config.toml
d_model = 192
head_dim = 64
norm_eps = 1e-06
attn_scale = 0.125
tie_embeddings = true
init_std_up = 0.0365
beta1 = 0.95
decay_shape = "linear"
seq_len = 512
train_tokens = 164500000
steps = 5021
MLP neurons of a small language model. Each row is named by its layer, matrix (down: output weights) and neuron, and shows model dimensions 112-175. Each number is 128 + 24 x the weight over its row's rms, rounded and kept within 0 to 255. A neuron's up and down rows have the sign that makes its largest values positive.
A block is one neuron, or neurons of one layer that tend to fire together. Before each block is what it responds to, as a language model described it from the Wikipedia text at the highest values.

Compound and word starters
L16.down79 [103 113  75 150 141 100 120 102  89 134 137 111 123 139  97 102 119 118 128 112  82 201 127 161  85 156 130  89 132 141 119 147 135 153 135  97 146 141 106 130 154 160 108 111 133 168 141  95 134 109 102 164 127 103 158 126 136 145 108 131 157 115  95 139]
L16.down111 [ 97 148 113 127 101 100  62  85 142  97 116 152 149  95 140 116 178 100 168 138 147  98 127 144 107 114 109 124 124 145 101 124 130 122 116 120 153 109 155 114 133 143 114 114 143 122 148 110 135 133 108 101 175 110 100 164 120 151 137 105 124 122 145 116]
L16.down131 [128 120 150 149 114 146  95 122 125 130 153 123 119 106 151 104 132 165 112 109 151 132 144  79 120  99 124 118 112 119 117 131 120  97 135 149 119  98 139 118  95 119 120 124 119 184 103 117 117 112 146 121 147 164  97 131 124 143 126 113 131 140 120 121]
L16.down165 [137 170  87 131 121 134 121 108 128 111  99 129  83  88  92 163 112 145 119 115 128 122 124 142  98 109 142 133 147  99 117 117  88 148 156 116 141 151 149 168 134 149 125 156 119 102 119 142 118 119 158 132 140  97 104 154 148 138 111 124 143 148 120 126]
L16.down326 [107  98 125 118  73 127 153 128 133 158 125 133 140 123 152 181 155 159  97 116 103 135 127 148  87 122 134 147 163 120 131 166 115 125 153  82 142 121 150 120 127 125 158  98  97 123 106 136 106 128 116 129 137 143 115 101 141 116 106 170 131 152 113 169]
L16.down340 [106 120 112 173  94 117 130 112 131 163 127 116 133 141  84 132  84 124 105 103 137 123 118 109 128 110 150 135 172 157 102 170 114 150 166 139 193 169 140 116 134 131 105 136 138 124 147 120 159 112 154 122 130 154 103 144 120 131 125 100 151 148 167 139]
L16.down435 [125  99 150 138 131 107 120 113 174 104 124 137 125 116 151 133 120 133 112 143  97 135  43 101  98 114 145  96 137  80  95 128 176 109 137 154 143 103 136 114 118 160 140 134 169 144 118 101 116 148 166 138 128 135 139 109 127 126 124 141 128 129 145 118]
L16.down486 [165 110 106 170 132 121 135 130 148  98 110 146 150 111 103 129 180 127 109 112 119 107 138 130 131 124 177 140 119 126 132 146 114  98 100 160 148 170 153 157 129 153 123  83 130 191 104 138 167 120 131 126 132 131 130 111 164 139 111 144 162  85 122 148]

Delimiter after named entity
L11.down326 [157 136 119 144 144 120 107 151 161 163 127 127  95 132 125 137 129 125 141 144  98  56 123 137 136  95 123  92 148 101  58 119  93 120 131 127 120 115  62  99 136 105 135 121 162 126 160 105 126 155 139 124 139 119 130 168 140 107 134 128 142 137 138 129]
L11.down461 [126 125 135 133  81 119 129 154 136 123 103 116 109 126 133 156 147 144 133 129 108 102 126 112 115 149 184 136 137 139 125 106 142  90 142 116 107 151 144 108 169 107 127 113  93  59 137 151 147 114 116 101 149 139 166 159 143  93 133 141 144 110 109 132]

Occupation noun endings
L11.down481 [132  86 161 155 129 163 103 123 128 109 133 135 114  89 168 166 159  78 111 121 119 118 149 134 121 116 121 162 116 134 158  96  84 115 106 148 129 137 132 133 142 121  83  69 102 153 153 134 157 138 121 140 136 112 127 146 151 131  94 127 140 109 127 105]
L11.down508 [136  97 144 111 135 139  94 105 134 126 158 176 148 142 123 125 122 159 130 107 145 117 166  97  60 152 142 120 145 108 103 163 116  91 152 157 152 148 101 146 144 116 139 126 161 111 159 108 122 132 101 137 165 128 136 143 129 121  98 100 128 130 106 115]

Mid-word fragment completions
L7.down105 [141 138 111 116 158 104 119 139 159 124 123 186 151 156 165 113 122 140 105 113 131 117 161 114 125 164 106  96 158 112 154 129 142 141 132  79 141 130 120 104 197 142 118  97 144 138 149 152 114 160 111 130  80 171 111 149  92 101  76 122 129 118  94 138]
L7.down290 [159 138 116 112 116 105  87 104  98 120 143 102 126 128 161  99 113 107 140 102  73 106  93 129 107 121 123 118 124 142 104 112 101  94 168 116 151 142 167 112 108 159 157 119 155 197 155 125 116 146 117 114  68 156  86 164 115 135 138 136 134 155 152 110]
L7.down425 [114 131 136  89 131 134 142 132 120  83 101 155 125 110 109  89 141  94 130 125 160 104  94 121 119 133 102 174  93 148 116 141 132 167 135 134 148 127 124 139  97 131 132  94  99 120 170 147 125 123 111 149  53 144 182 133 133 143 103 114  94 109 113 129]
L7.down446 [128 123 153 104 116 105 138  77 135 142 127 146 130 101  96 117 158 170  88 110 126 118 134 159 126 125 108 142 167 162 148  94 143 101 124 104 131 103 107 133 177 105  62 139 148 162 115 117 142 123  94 136  80 174 120 132 104 121  93 146 104 104  94 142]

Joining dashes and slashes
L7.down106 [ 90 113 118 107  89 161 145 136 130 172 142  90 127 117 121  96 126 111 116 151 109 147 143 127 109 112 113 119 134 148 114 162 134  99 137 126 159 160 119 123 133 148 116 156 129 112 129 113 145 148 127 100 106 153  89 139 106 122 117  89 142 124 147 137]
L7.down316 [133 155 126  81 117 140 119  89 139  88 140 141 150 153 159 114 120 128  91 113 157 105 161 105 167 161 117 159 147 136 125 143 100 166 122 116 116 157 130 122 143 130 127 117 144 112 111 133 156 141  90 126  96  98 148 144 106 168 123 177 141 154 126 144]
L7.down455 [ 82 122 140 101  81 133 133 105 157 112 163 107 144 123  97 100 117  88 134 129  79 137 103 135  99 147 123 141  89  71 159  89 138 122 134 155 151 140  91 144 138 121 133 140 141 109 104 119 145 170 122 127 112 111 130  99  92 143 158 130 167 152 108 136]
L7.down480 [115 126  97 118 133  78 136  91 154 121 164 152 124 123 138 109 121 119  85 136 129 170 146 139 107 135 133 145  93 108 108 145 117 151 118 110 117 118 117 165 145 178 135 115 160 104 130 151  95 127 152 125 146  94 116 129 130 103 140 109 126 145  98 155]

Coordinating "and" in occupation lists
L7.down64 [167 126 124 116 127 155 115 134 142 135  91 115 145 118 187 167 143 145 176 168 115 149 151 164 142 164 131 140 127 166 103 138 120 186 142 111 116 134 145 172 137 128 104 135 107 108 111 135 149 118  94 133 138 101 136 119 116 172 119 133 108 125 121 148]
L7.down67 [ 86 162 125 127 138  96 102 151 106 117 129 125 142 101 141 143 114 128 123 119 140 169 142 112 102 102 102 153 169 152 128 138  95 101 159 102 139  97 149 127 158 113 115 130  95  75 162 149 150 130 204 153  90 102 126 135 116 122 174 144 112  87 152 136]
L7.down81 [145 157  80 118  80 143 144 138 111 139 131 142 157 122 120 149 139 129  70 128 169 120 162 123 124 104 112 172 132 175 120 138 147 114 195 112  94 148 131 150 136 103 154 131 101  86 114 129 172 135 142 185 102 144 142 154 125 135 148 141 117 126 160 149]
L7.down336 [ 98 101 123 124 152 163  91 127 116 211 141 173 106 146 149 120 131 156  69 152 136 143 150 109 136 107 127 126  89 114 132 119 118 118 150 122 104 136 158 102 150 106 100 119 115 113 132 125 126 128 146 148  85 156 122 173 108 119 126 112 124 102 124 100]

Digits after decimal point
L16.down58 [128 127 140  88 108 119 108 153 145 157 120 166  62 157  99 117 162 119 101 135 153 130 119 126 136 114 151 107  95 147 147 112  88 133 112  99  88 102  92 107 120 126 145 147 131 148 131 116 130 136 140 136 128 166 109 100 176 107 113 131 103 155  79 157]
L16.down108 [106 145 116 139 116 137  74 151 123 149 127 136 182 143 131 141  90  91 126 139 146 101 169 156 111 129 146 134  95 168 141 150 121 134 113 118 113 120 134 135  82 114 127 156 135 101  98 175  92 124 156 110 132 129 115 110 132 107 132 130 153 114 159 142]
L16.down163 [149 158 115 111 150 138 121 157 111 112 122 121 126 112 116 174 156 129 163 128 134 148 123 165 173  81 118 124 140 144 162 131 138 141 175 129 123 147 143 118 122 147  90 209 127 129 132 106  80 124  75 145 131 119 138 139 109 129 164 206 117 150  73 157]
L16.down191 [123 134 127 108 139 136 171 114 137 115  97 155 155 121  99 105 171 100  86  98 148 130 138 122 137 124 140 105 140 115 132 158 128 109 151 149 141 125 162 116 123 109 100 100 143 153  92  89 107 148 109 147 132 102 160 111 128 144 121 145 132 158 135 146]
L16.down344 [132 121 125 126 116 123 128 131 112 159 136 109 116  95 136  95 130 151 125 128 124 130  69 102  81 139 143 120 156 159 122 124 138 156 118 153 144 112 153 204 117 104  76 134 160  89 156 128  85 125 150 138 117 147 160 160  97 145 125 125 144 149 138 123]
L16.down358 [117 145 148 116 126 163 159 127 122 114 131 141  79 139 110 129 119 129  92 109 123 104 136 138 100 112 122 118 178 171 116  92  98 134  97 132  82 135 161 107 121 117 119 126 111 110  98 135 125 158 133 106 142 112 109 143 144 163 135 118  94 166 141 160]
L16.down389 [157 101 147 125 143 135  74 161 101 117 125 146 104  83 166 119 156 149 111 175 105 106 112 115 116 133 100  56  80 148  88 141 130 133  83  97 127 141 149 182 141 100 139 143 136  86 152 129 140 172 155 165 112 145 106 120 100 159 163 134 117 185 121  86]
L16.down496 [106 113  94 144 140 135 165  92 139 149 163 125 144 178 135 127 142 140 165 114 127 123  94 126 122 141 177 131 148 144 137 111 133 140 123 122 126 123  94  83 137 143  99 148 132 151 112 173 100 145 115 132  89 148 141 128 144 100 109 173 105  88 114  99]